MLP neurons of a small language model. Each row is named by its layer, matrix (up: input weights; down: output weights) and neuron, and shows model dimensions 32-159. Each number is 50 + 12 x the weight over its row's rms, rounded and kept within 0 to 99.
A block is one neuron, or neurons of one layer that tend to fire together. After each block is what it responds to, as a language model described it from the Wikipedia text at the highest values.

L4.up241:53 68 44 54 48 41 72 40 47 62 41 47 49 50 27 55 51 56 49 50 62 75 54 37 33 48 61 41 46 52 72 50 49 48 52 55 48 46 38 50 59 51 47 48 39 46 36 62 55 37 38 36 37 40 29 41 55 62 57 67 71 58 51 54 59 50 36 40 27 37 57 71 86 33 53 42 57 55 48 52 50 56 42 66 61 27 63 53 45 63 43 47 56 60 35 47 50 55 44 50 45 76 50 38 81 48 51 36 66 62 45 36 38 61 33 37 33 37 46 41 43 47 47 51 57 44 48 61
L4.down241:45 44 27 47 66 46 33 57 47 50 63 59 60 59 42 55 44 45 42 56 66 41 65 58 93 46 20 58 47 44 48 35 57 73 43 52 56 46 44 41 59 43 70 47 40 85 60 58 43 46 53 54 55 58 43 55 55 31 48 48 52 32 49 44 24 58 71 42 65 36 63 54 31 45 56 48 44 41 18 55 48 63 63 38 37 72 39 54 48 36 74 48 52 31 49 52 60 36 47 48 39 48 47 56 65 53 61 41 34 42 32 31 49 65 73 70 55 69 44 59 43 41 54 39 61 42 38 42
L4.up620:40 47 40 43 46 27 60 40 53 55 42 71 46 22 65 30 56 56 32 53 62 64 48 54 59 57 54 42 41 50 49 28 47 61 60 56 64 50 51 64 76 46 38 51 45 58 49 73 30 53 53 62 48 63 47 29 72 36 62 59 74 40 53 49 51 59 42 47 49 41 50 48 57 53 35 67 36 52 39 41 54 30 50 55 58 55 59 28 38 59 61 51 44 73 25 42 51 54 36 64 45 55 56 43 57 55 56 56 63 45 42 55 47 49 69 50 47 70 40 60 32 37 55 53 30 68 49 31
L4.down620:61 41 59 35 38 67 53 39 52 64 49 63 35 50 51 70 51 32 49 29 41 58 30 64 37 44 71 47 63 57 39 64 60 56 39 42 56 61 62 55 34 62 59 54 37 51 67 64 51 71 35 57 46 73 48 30 29 53 38 52 55 54 52 41 46 42 70 56 72 39 57 34 31 32 20 52 67 17 29 47 39 74 33 56 48 58 63 43 43 54 51 37 53 56 55 56 46 57 44 45 44 78 65 59 61 34 63 35 47 32 59 35 52 57 52 68 57 38 58 49 39 52 40 47 49 64 56 61
L4.up677:50 53 40 63 50 38 39 48 35 36 59 44 39 32 50 58 48 31 59 47 52 64 22 41 70 45 54 38 33 71 53 27 44 40 81 71 58 58 53 41 53 54 49 40 63 66 58 66 35 33 63 51 25 52 65 47 54 58 40 67 66 45 38 44 53 56 54 47 47 23 49 52 44 60 55 44 56 67 19 46 58 51 63 61 20 67 63 52 51 56 57 48 47 50 52 67 58 61 58 32 44 50 46 33 61 79 46 47 51 58 60 44 40 54 79 59 58 39 55 35 47 56 43 62 62 29 52 42
L4.down677:44 55 42 42 38 53 62 49 67 70 51 54 57 56 44 64 67 49 38 53 56 57 66 51 49 50 76 58 52 53 62 33 58 61 22 50 56 64 69 66 58 41 38 63 50 40 53 23 40 34 30 47 51 40 57 63 69 28 61 63 71 34 57 49 24 40 53 83 73 50 36 57 56 56 38 72 51 57 69 47 53 66 53 49 44 56 49 57 33 58 37 39 31 58 63 38 46 33 38 39 44 65 70 26 61 28 53 42 53 44 41 41 48 46 36 64 61 61 58 37 50 40 33 47 57 64 44 56
L4.up741:55 48 42 51 35 49 58 54 33 57 67 49 52 30 66 38 70 38 51 42 54 75 51 53 62 59 64 44 57 35 43 34 49 39 76 57 58 35 48 77 40 33 54 25 51 47 64 53 21 43 52 46 40 49 63 26 60 66 45 65 54 33 47 47 44 54 50 44 38 71 54 46 59 52 65 51 65 40 45 45 29 40 44 60 38 58 17 31 59 65 29 52 50 51 41 68 59 36 66 53 51 55 41 61 57 67 40 60 72 51 61 63 35 51 33 36 53 59 44 52 63 42 50 62 55 60 38 46
L4.down741:54 40 29 32 37 45 43 44 71 49 39 31 41 66 20 47 57 47 33 66 43 47 56 53 54 54 69 59 39 69 49 54 55 50 51 54 47 65 58 56 49 61 37 68 43 50 73 50 50 78 49 44 57 18 52 64 59 09 64 57 53 53 63 64 40 58 51 54 34 31 50 60 54 50 45 61 51 49 78 36 45 50 70 41 56 40 49 60 33 25 38 65 48 34 54 58 37 66 40 55 58 37 53 73 76 49 43 49 51 55 56 51 63 54 50 51 48 61 52 35 22 48 65 47 53 49 42 60
Description: Tokens that end or join part of a multi-part proper name or title before more follows, such as the colon in Rag Dolly: The…, or hyphens and word endings in Bost-on, Kans-as City.

L3.up113:89 40 63 54 47 42 60 37 68 55 56 51 36 16 52 52 57 66 53 44 68 34 42 43 41 50 46 52 59 47 59 46 50 40 73 51 47 43 58 33 46 54 49 41 40 54 34 56 74 44 56 47 39 40 65 34 40 40 44 43 71 20 37 48 68 44 38 46 50 33 58 51 65 50 47 64 65 35 60 36 53 49 56 46 33 58 49 28 56 40 61 34 29 62 65 51 29 53 55 60 42 67 41 56 63 51 56 46 52 38 77 51 58 46 66 41 51 41 58 47 51 61 72 56 56 26 42 46
L3.down113:45 67 57 39 57 58 40 44 32 56 32 47 23 53 51 54 58 56 45 67 52 40 62 44 43 54 59 72 41 62 34 46 26 71 40 52 68 49 68 45 36 51 63 44 54 55 53 38 49 59 43 80 71 61 53 61 47 56 54 44 40 28 62 47 43 51 34 44 37 55 42 54 74 48 49 53 80 34 36 66 75 55 47 50 56 54 58 52 34 37 44 46 63 41 65 51 37 56 37 62 34 76 47 47 65 51 47 31 41 52 63 61 58 50 52 60 38 48 49 53 30 55 54 55 66 35 50 28
L3.up335:52 65 36 32 57 44 70 43 55 57 44 49 50 44 41 52 47 54 64 67 35 39 23 57 38 51 46 52 76 81 39 59 47 54 39 83 47 30 53 54 57 58 30 64 31 33 33 66 48 49 41 51 57 37 45 33 54 22 71 39 36 54 58 29 28 56 49 46 56 42 49 39 43 49 76 52 62 47 53 50 46 47 57 59 33 41 45 64 37 43 53 58 56 77 34 60 59 59 48 63 62 64 70 33 63 59 62 81 50 42 68 34 72 58 68 39 51 50 66 44 41 58 55 50 45 49 39 56
L3.down335:41 45 46 38 61 60 63 45 58 61 78 36 48 46 46 61 68 52 45 42 56 40 71 36 50 65 51 49 55 37 52 53 54 50 42 45 64 59 51 57 65 30 50 56 53 53 74 41 65 63 45 45 64 57 54 53 62 21 53 51 43 35 59 64 71 63 40 32 57 50 47 53 54 44 62 60 50 43 26 33 55 62 34 55 55 48 41 53 73 42 50 40 49 42 52 53 44 23 70 19 52 38 48 38 52 51 41 43 48 52 41 47 28 48 52 54 54 49 53 81 46 43 49 20 30 60 69 47
L3.up413:51 59 37 75 49 41 68 66 73 80 47 57 51 43 39 66 50 57 65 42 66 26 60 37 50 54 51 39 76 43 69 58 50 29 55 42 49 70 45 50 32 44 33 77 48 34 62 56 39 44 64 50 50 50 56 24 47 52 53 47 62 28 38 59 43 46 60 54 28 64 46 55 36 49 36 74 58 40 51 44 43 64 50 58 61 57 53 41 36 36 29 40 24 42 31 32 59 62 39 69 55 55 40 52 67 47 52 61 52 45 51 56 62 43 47 35 59 65 58 64 52 36 41 58 43 58 67 46
L3.down413:50 39 26 50 39 47 52 25 48 58 51 39 53 56 50 62 43 57 53 52 64 28 73 53 83 63 70 60 37 55 46 51 54 36 41 49 42 29 55 20 56 59 52 17 54 44 48 48 59 47 30 40 64 47 42 64 35 31 45 46 67 45 74 55 52 38 66 50 31 51 59 52 80 56 40 33 41 44 49 64 49 40 50 56 42 67 39 52 51 44 58 66 58 56 39 62 46 31 59 65 36 41 43 53 45 65 36 50 40 62 51 74 52 43 35 50 59 51 40 59 60 45 40 41 41 34 62 52
L3.up577:44 41 38 51 58 44 56 54 66 59 73 36 55 35 49 55 58 62 43 62 87 37 44 32 56 61 76 57 50 50 37 47 54 41 52 43 66 19 72 48 44 45 40 64 55 51 45 40 70 43 40 27 61 50 36 27 63 67 50 61 34 69 46 42 48 55 51 60 53 42 75 48 30 49 59 56 47 37 66 40 59 66 42 38 32 57 48 56 38 53 66 45 57 51 56 63 32 56 39 53 68 37 70 53 55 44 57 71 57 39 51 44 50 65 46 62 62 31 48 50 40 43 49 45 74 46 57 79
L3.down577:53 58 43 51 54 57 36 46 45 43 28 42 73 47 56 53 26 52 85 56 45 44 76 41 44 49 65 48 53 55 55 52 52 61 41 42 53 55 53 57 46 55 47 16 48 40 32 64 46 40 47 58 53 59 35 56 62 33 65 46 56 41 51 52 64 41 64 68 59 59 31 57 60 43 51 45 47 30 36 43 53 45 70 54 56 27 63 57 75 73 45 45 63 48 58 53 66 51 56 61 51 53 35 51 53 50 51 15 46 36 61 59 58 45 71 36 47 56 33 44 56 57 55 58 43 31 55 56
Description: Fires mainly on the word right after "at" that opens a place, time or event phrase, e.g. "at the", "at which point"; also on the token "at" itself, and weakly on scattered word fragments.

L3.up110:42 31 60 45 73 41 32 63 35 40 73 46 40 54 64 50 70 31 68 42 63 47 45 33 48 61 62 41 65 41 48 33 39 46 64 44 52 22 55 66 53 42 54 35 57 35 50 61 23 39 47 48 51 34 28 57 54 77 69 57 56 50 41 32 64 47 39 67 39 56 65 59 44 56 51 66 62 56 41 42 42 51 60 68 49 46 36 46 66 63 46 34 63 50 32 50 48 61 46 53 67 55 53 63 52 37 56 44 44 40 56 50 45 59 41 48 69 40 31 66 34 66 63 47 28 68 44 52
L3.down110:31 56 43 68 49 59 43 35 73 75 31 36 51 45 32 53 45 54 29 65 60 53 52 45 62 67 62 63 32 56 36 35 67 37 45 76 45 71 59 54 40 55 68 54 42 70 47 52 53 60 60 41 58 46 60 37 74 00 44 50 58 52 67 41 51 56 40 57 52 41 53 69 48 55 32 39 64 37 58 53 44 39 50 36 67 56 53 44 38 36 64 54 49 51 60 55 60 50 62 50 35 36 55 37 51 62 35 32 33 48 51 43 47 36 41 55 39 66 63 39 64 37 46 45 59 26 31 63
L3.up363:32 53 32 40 30 34 62 52 34 63 76 40 32 29 63 61 41 53 38 37 61 52 68 31 76 55 56 40 37 68 50 32 61 56 50 58 70 61 24 78 67 56 45 37 69 47 57 66 19 58 44 40 51 49 43 48 61 75 54 46 47 53 55 33 57 58 42 29 42 52 46 62 55 54 31 58 33 42 58 51 57 29 60 54 42 55 58 50 40 53 44 44 53 51 35 52 33 47 32 67 56 73 57 46 35 36 60 52 63 45 48 31 39 53 60 35 69 59 59 46 43 69 41 24 48 57 36 48
L3.down363:64 41 67 41 56 71 45 58 56 56 20 38 54 37 10 62 71 59 41 47 20 67 45 59 52 40 62 64 42 47 37 69 67 53 49 64 40 60 64 52 23 20 40 58 60 48 63 41 37 58 46 67 52 51 58 52 73 45 35 55 65 40 35 60 43 45 46 61 55 38 64 57 46 63 51 52 57 27 49 40 43 56 43 54 44 42 58 43 57 56 63 50 38 62 60 61 59 66 55 52 69 43 43 45 55 42 34 41 31 47 57 56 69 33 53 66 45 42 55 50 60 44 56 64 29 35 44 61
L3.up520:48 39 48 46 45 52 50 60 22 62 56 50 46 38 47 78 58 46 47 55 51 51 56 36 52 38 62 28 41 54 52 33 34 58 76 51 69 55 24 68 53 55 43 23 73 39 67 79 23 50 48 28 40 54 55 52 58 73 57 55 63 37 49 31 36 48 43 39 45 72 47 84 59 56 69 59 46 52 26 50 52 39 46 64 37 48 72 55 35 61 42 48 43 56 56 41 57 47 64 46 44 37 59 49 45 44 46 51 39 60 60 49 48 60 40 68 54 27 59 62 41 79 49 69 50 29 35 46
L3.down520:64 65 43 56 73 35 36 51 60 64 32 25 45 48 48 66 63 54 63 64 51 66 47 68 49 67 54 69 40 64 65 38 64 27 40 62 47 61 65 56 27 61 68 64 40 47 40 48 37 45 41 37 77 47 53 50 52 17 40 59 51 50 51 60 46 70 40 56 52 30 30 34 43 72 10 47 46 53 59 51 40 37 46 39 66 45 67 51 52 44 40 42 58 37 49 34 51 68 48 51 56 54 59 54 70 61 49 26 58 46 33 53 43 28 42 56 48 62 54 41 53 34 59 37 33 55 45 63
L3.up549:23 57 53 53 37 40 36 66 31 58 68 36 47 34 60 35 64 49 64 49 63 37 56 32 61 60 44 38 65 41 55 39 53 71 70 39 60 45 55 46 76 62 30 51 42 61 42 58 30 46 44 38 44 27 53 57 64 44 53 56 38 60 45 24 52 46 59 41 50 49 39 66 48 52 60 43 41 51 44 70 50 51 60 79 79 45 74 46 60 53 53 34 60 59 47 63 40 37 37 47 36 49 49 39 48 57 50 52 51 52 45 38 40 74 67 58 43 47 49 58 34 52 44 50 39 39 61 66
L3.down549:46 32 38 66 70 67 81 29 50 55 52 57 55 56 30 76 60 42 40 57 52 58 54 66 69 52 56 60 40 59 69 36 56 34 27 48 52 58 78 51 53 49 56 48 32 40 58 41 46 76 48 34 43 51 40 37 44 34 71 48 59 50 51 39 43 65 46 76 54 43 28 52 34 57 47 61 65 46 64 41 48 52 60 31 41 42 37 50 65 56 39 55 45 61 43 46 62 41 72 44 36 70 55 43 69 57 32 26 59 44 60 59 55 39 51 47 52 63 43 34 47 38 59 66 36 49 47 65
Description: Word-final pieces that complete a multi-token capitalized proper name or title, as in Grosven-or, Swif-ts, Wars-aw, Kimbr-ough, often in tables.

L4.up229:59 54 56 45 49 42 64 68 45 65 60 49 65 53 50 43 58 64 71 33 61 54 47 25 39 56 46 43 45 53 39 55 37 67 63 52 60 46 17 78 66 28 55 73 33 58 58 35 40 26 53 67 26 63 40 45 52 44 26 51 51 38 50 42 57 55 57 61 41 52 45 69 60 52 61 41 29 62 59 46 38 63 48 46 58 53 42 58 63 51 62 44 56 69 47 53 40 15 54 39 73 46 53 68 39 42 64 37 47 37 59 52 53 55 43 39 57 41 42 52 39 39 56 32 57 28 48 51
L4.down229:71 41 52 59 48 55 54 48 53 38 52 26 33 45 52 72 49 46 49 50 52 37 48 69 69 50 29 81 54 41 57 40 62 36 27 64 36 50 61 51 36 43 63 67 61 48 55 48 53 67 60 62 69 64 51 55 45 25 46 38 47 40 54 38 52 70 46 42 43 52 62 48 51 48 64 50 55 67 31 53 62 52 36 52 45 53 64 47 35 58 48 36 41 50 55 61 49 43 37 28 38 50 36 51 64 46 43 68 67 35 45 47 56 45 59 45 30 47 57 38 49 45 37 50 73 67 36 33
L4.up568:43 37 61 46 33 45 39 64 51 87 59 45 34 43 56 60 60 43 37 48 55 46 40 16 14 53 43 67 65 32 49 61 46 38 60 61 46 63 43 49 33 59 51 47 18 64 43 45 55 50 41 36 42 61 36 41 46 49 69 43 57 53 54 45 77 53 61 50 68 36 56 59 48 56 50 41 61 51 60 48 56 48 63 55 45 53 61 41 49 39 70 55 55 52 43 32 54 23 50 42 44 43 69 22 52 63 61 76 64 44 36 48 53 61 49 63 56 37 60 56 51 47 48 69 55 29 54 66
L4.down568:57 39 44 54 79 45 53 52 57 46 62 50 48 60 72 56 57 50 47 35 51 55 43 71 49 53 60 36 56 81 54 29 51 53 57 41 52 46 56 60 59 59 46 50 76 46 68 40 49 58 41 37 65 41 57 59 55 34 28 67 30 56 45 59 36 47 49 48 36 53 61 43 70 83 41 43 57 44 50 54 32 46 45 18 48 44 36 51 53 59 55 55 66 64 50 36 36 21 49 86 37 50 40 59 23 55 47 47 39 25 65 47 38 43 49 41 56 54 46 34 54 45 42 55 37 71 39 45
L4.up683:54 18 46 42 38 43 44 41 24 48 38 58 38 44 57 37 56 69 42 44 58 70 63 56 45 44 55 61 57 66 57 39 71 72 66 49 59 62 19 44 28 51 50 53 42 51 59 51 48 37 49 40 37 55 38 53 61 38 49 69 35 41 40 34 62 51 49 41 60 57 39 66 64 59 52 47 45 32 38 40 42 68 70 40 51 43 54 43 67 62 72 51 62 50 50 55 66 65 42 44 57 29 63 54 45 58 71 51 46 21 58 56 33 53 45 62 50 55 55 47 49 43 63 58 28 57 49 62
L4.down683:47 40 58 72 61 48 57 58 45 29 47 56 66 54 65 41 60 67 55 62 33 65 49 50 58 37 48 67 63 37 43 54 45 61 74 52 49 29 47 40 33 38 59 51 54 37 38 49 54 53 47 34 49 49 14 55 47 63 48 37 46 47 49 44 25 48 41 44 34 44 58 53 57 66 43 58 41 39 25 42 34 39 43 58 38 50 53 58 71 45 67 31 52 56 66 68 32 45 59 41 41 31 67 45 40 49 65 43 66 62 61 40 61 37 43 44 39 82 57 55 59 48 51 52 45 41 67 31
L4.up746:61 38 60 49 57 62 47 71 54 38 55 61 45 62 66 31 43 30 28 29 64 59 40 25 56 19 53 73 60 56 49 52 61 29 52 51 50 36 49 47 69 34 44 65 40 58 59 27 55 54 45 61 43 52 18 46 23 48 48 47 55 47 48 63 71 60 33 32 32 55 47 40 39 66 38 68 35 41 36 40 52 48 48 39 53 42 45 66 55 41 75 53 36 51 51 48 54 31 51 52 57 34 72 45 39 62 63 42 58 55 60 45 45 47 37 47 54 52 68 42 58 28 56 60 37 56 54 52
L4.down746:55 43 59 69 45 51 31 58 28 62 62 67 51 65 33 55 76 45 46 50 50 40 46 70 51 61 46 43 69 77 36 38 49 41 47 40 74 41 42 31 38 48 73 36 60 66 45 60 36 38 56 51 68 49 58 57 35 24 57 44 51 60 60 51 51 38 39 72 63 37 47 55 62 56 28 44 71 47 59 64 52 34 49 70 44 54 43 50 45 39 53 35 52 49 38 48 58 42 72 46 30 53 63 49 40 56 56 37 77 25 50 48 61 57 35 47 42 41 44 52 41 49 56 58 63 34 32 44
Description: Word-final suffix tokens that finish a word split into pieces, firing most on -ing in "According to", also appear-ed, consult-ation, Popul-ation.

L10.up291:60 56 59 46 48 63 47 48 46 53 57 53 27 48 61 35 66 52 49 37 46 51 48 47 55 52 62 48 54 53 47 54 42 42 43 73 59 40 78 57 64 16 56 48 33 40 49 66 44 49 34 75 45 57 54 60 55 40 47 48 75 35 40 61 45 60 58 38 32 59 38 47 46 31 63 44 54 44 49 62 39 18 57 67 53 43 49 47 36 43 64 63 37 65 48 52 23 49 25 57 51 61 50 28 64 47 63 17 59 35 40 65 30 51 42 52 68 65 35 51 36 52 53 71 44 46 54 78
L10.down291:75 42 27 61 45 64 34 54 70 37 63 53 50 33 42 56 55 65 50 38 54 45 62 56 53 63 65 50 54 61 47 43 52 47 42 41 62 48 67 34 68 37 40 52 38 43 65 58 39 36 46 49 46 65 54 70 83 39 47 49 53 60 41 49 47 54 51 54 45 31 85 91 42 42 34 55 66 40 37 43 47 44 61 63 50 39 75 27 51 42 47 54 61 46 45 44 49 28 49 48 77 47 55 51 56 37 48 44 54 68 66 78 38 60 56 47 32 51 55 40 49 67 41 59 36 53 52 40
Description: Tokens within or opening titles of songs, episodes, films, books and bands, e.g. "for" in "The Hunt for", "the" in "Rockin' the Night Away", an opening quote; weaker on sentence-ending periods.

L10.up309:60 60 71 47 51 65 46 65 33 46 52 60 40 33 37 61 54 60 42 57 37 60 43 41 49 68 56 45 48 58 48 28 55 36 46 52 51 53 33 39 56 44 55 57 63 57 61 38 34 33 33 50 49 76 41 59 43 49 72 49 63 49 41 34 61 69 63 32 45 54 66 67 63 65 58 49 61 42 32 38 47 44 47 28 67 49 67 45 53 54 53 53 49 75 67 27 33 62 52 35 60 69 51 65 30 53 64 75 51 35 53 61 49 53 39 49 39 47 38 51 52 67 55 69 40 46 44 49
L10.down309:25 59 33 54 40 50 28 57 66 51 51 54 46 56 45 39 48 67 65 53 52 56 47 81 41 44 37 55 53 57 59 42 59 58 29 46 50 46 51 25 63 74 52 58 47 50 53 60 45 36 45 43 48 32 63 61 43 26 36 65 59 36 55 83 36 50 46 28 41 25 52 54 48 51 56 68 47 57 49 30 48 38 63 05 50 43 35 59 45 52 76 64 62 57 49 53 55 47 46 62 69 45 51 51 43 45 37 26 49 55 33 30 61 56 21 55 70 38 51 45 55 52 47 41 43 41 62 53
Description: Final pieces of split words, mostly verb endings like -ed, that close a word right before a preposition or to: fail-ed to, resig-ned from, inten-tion to.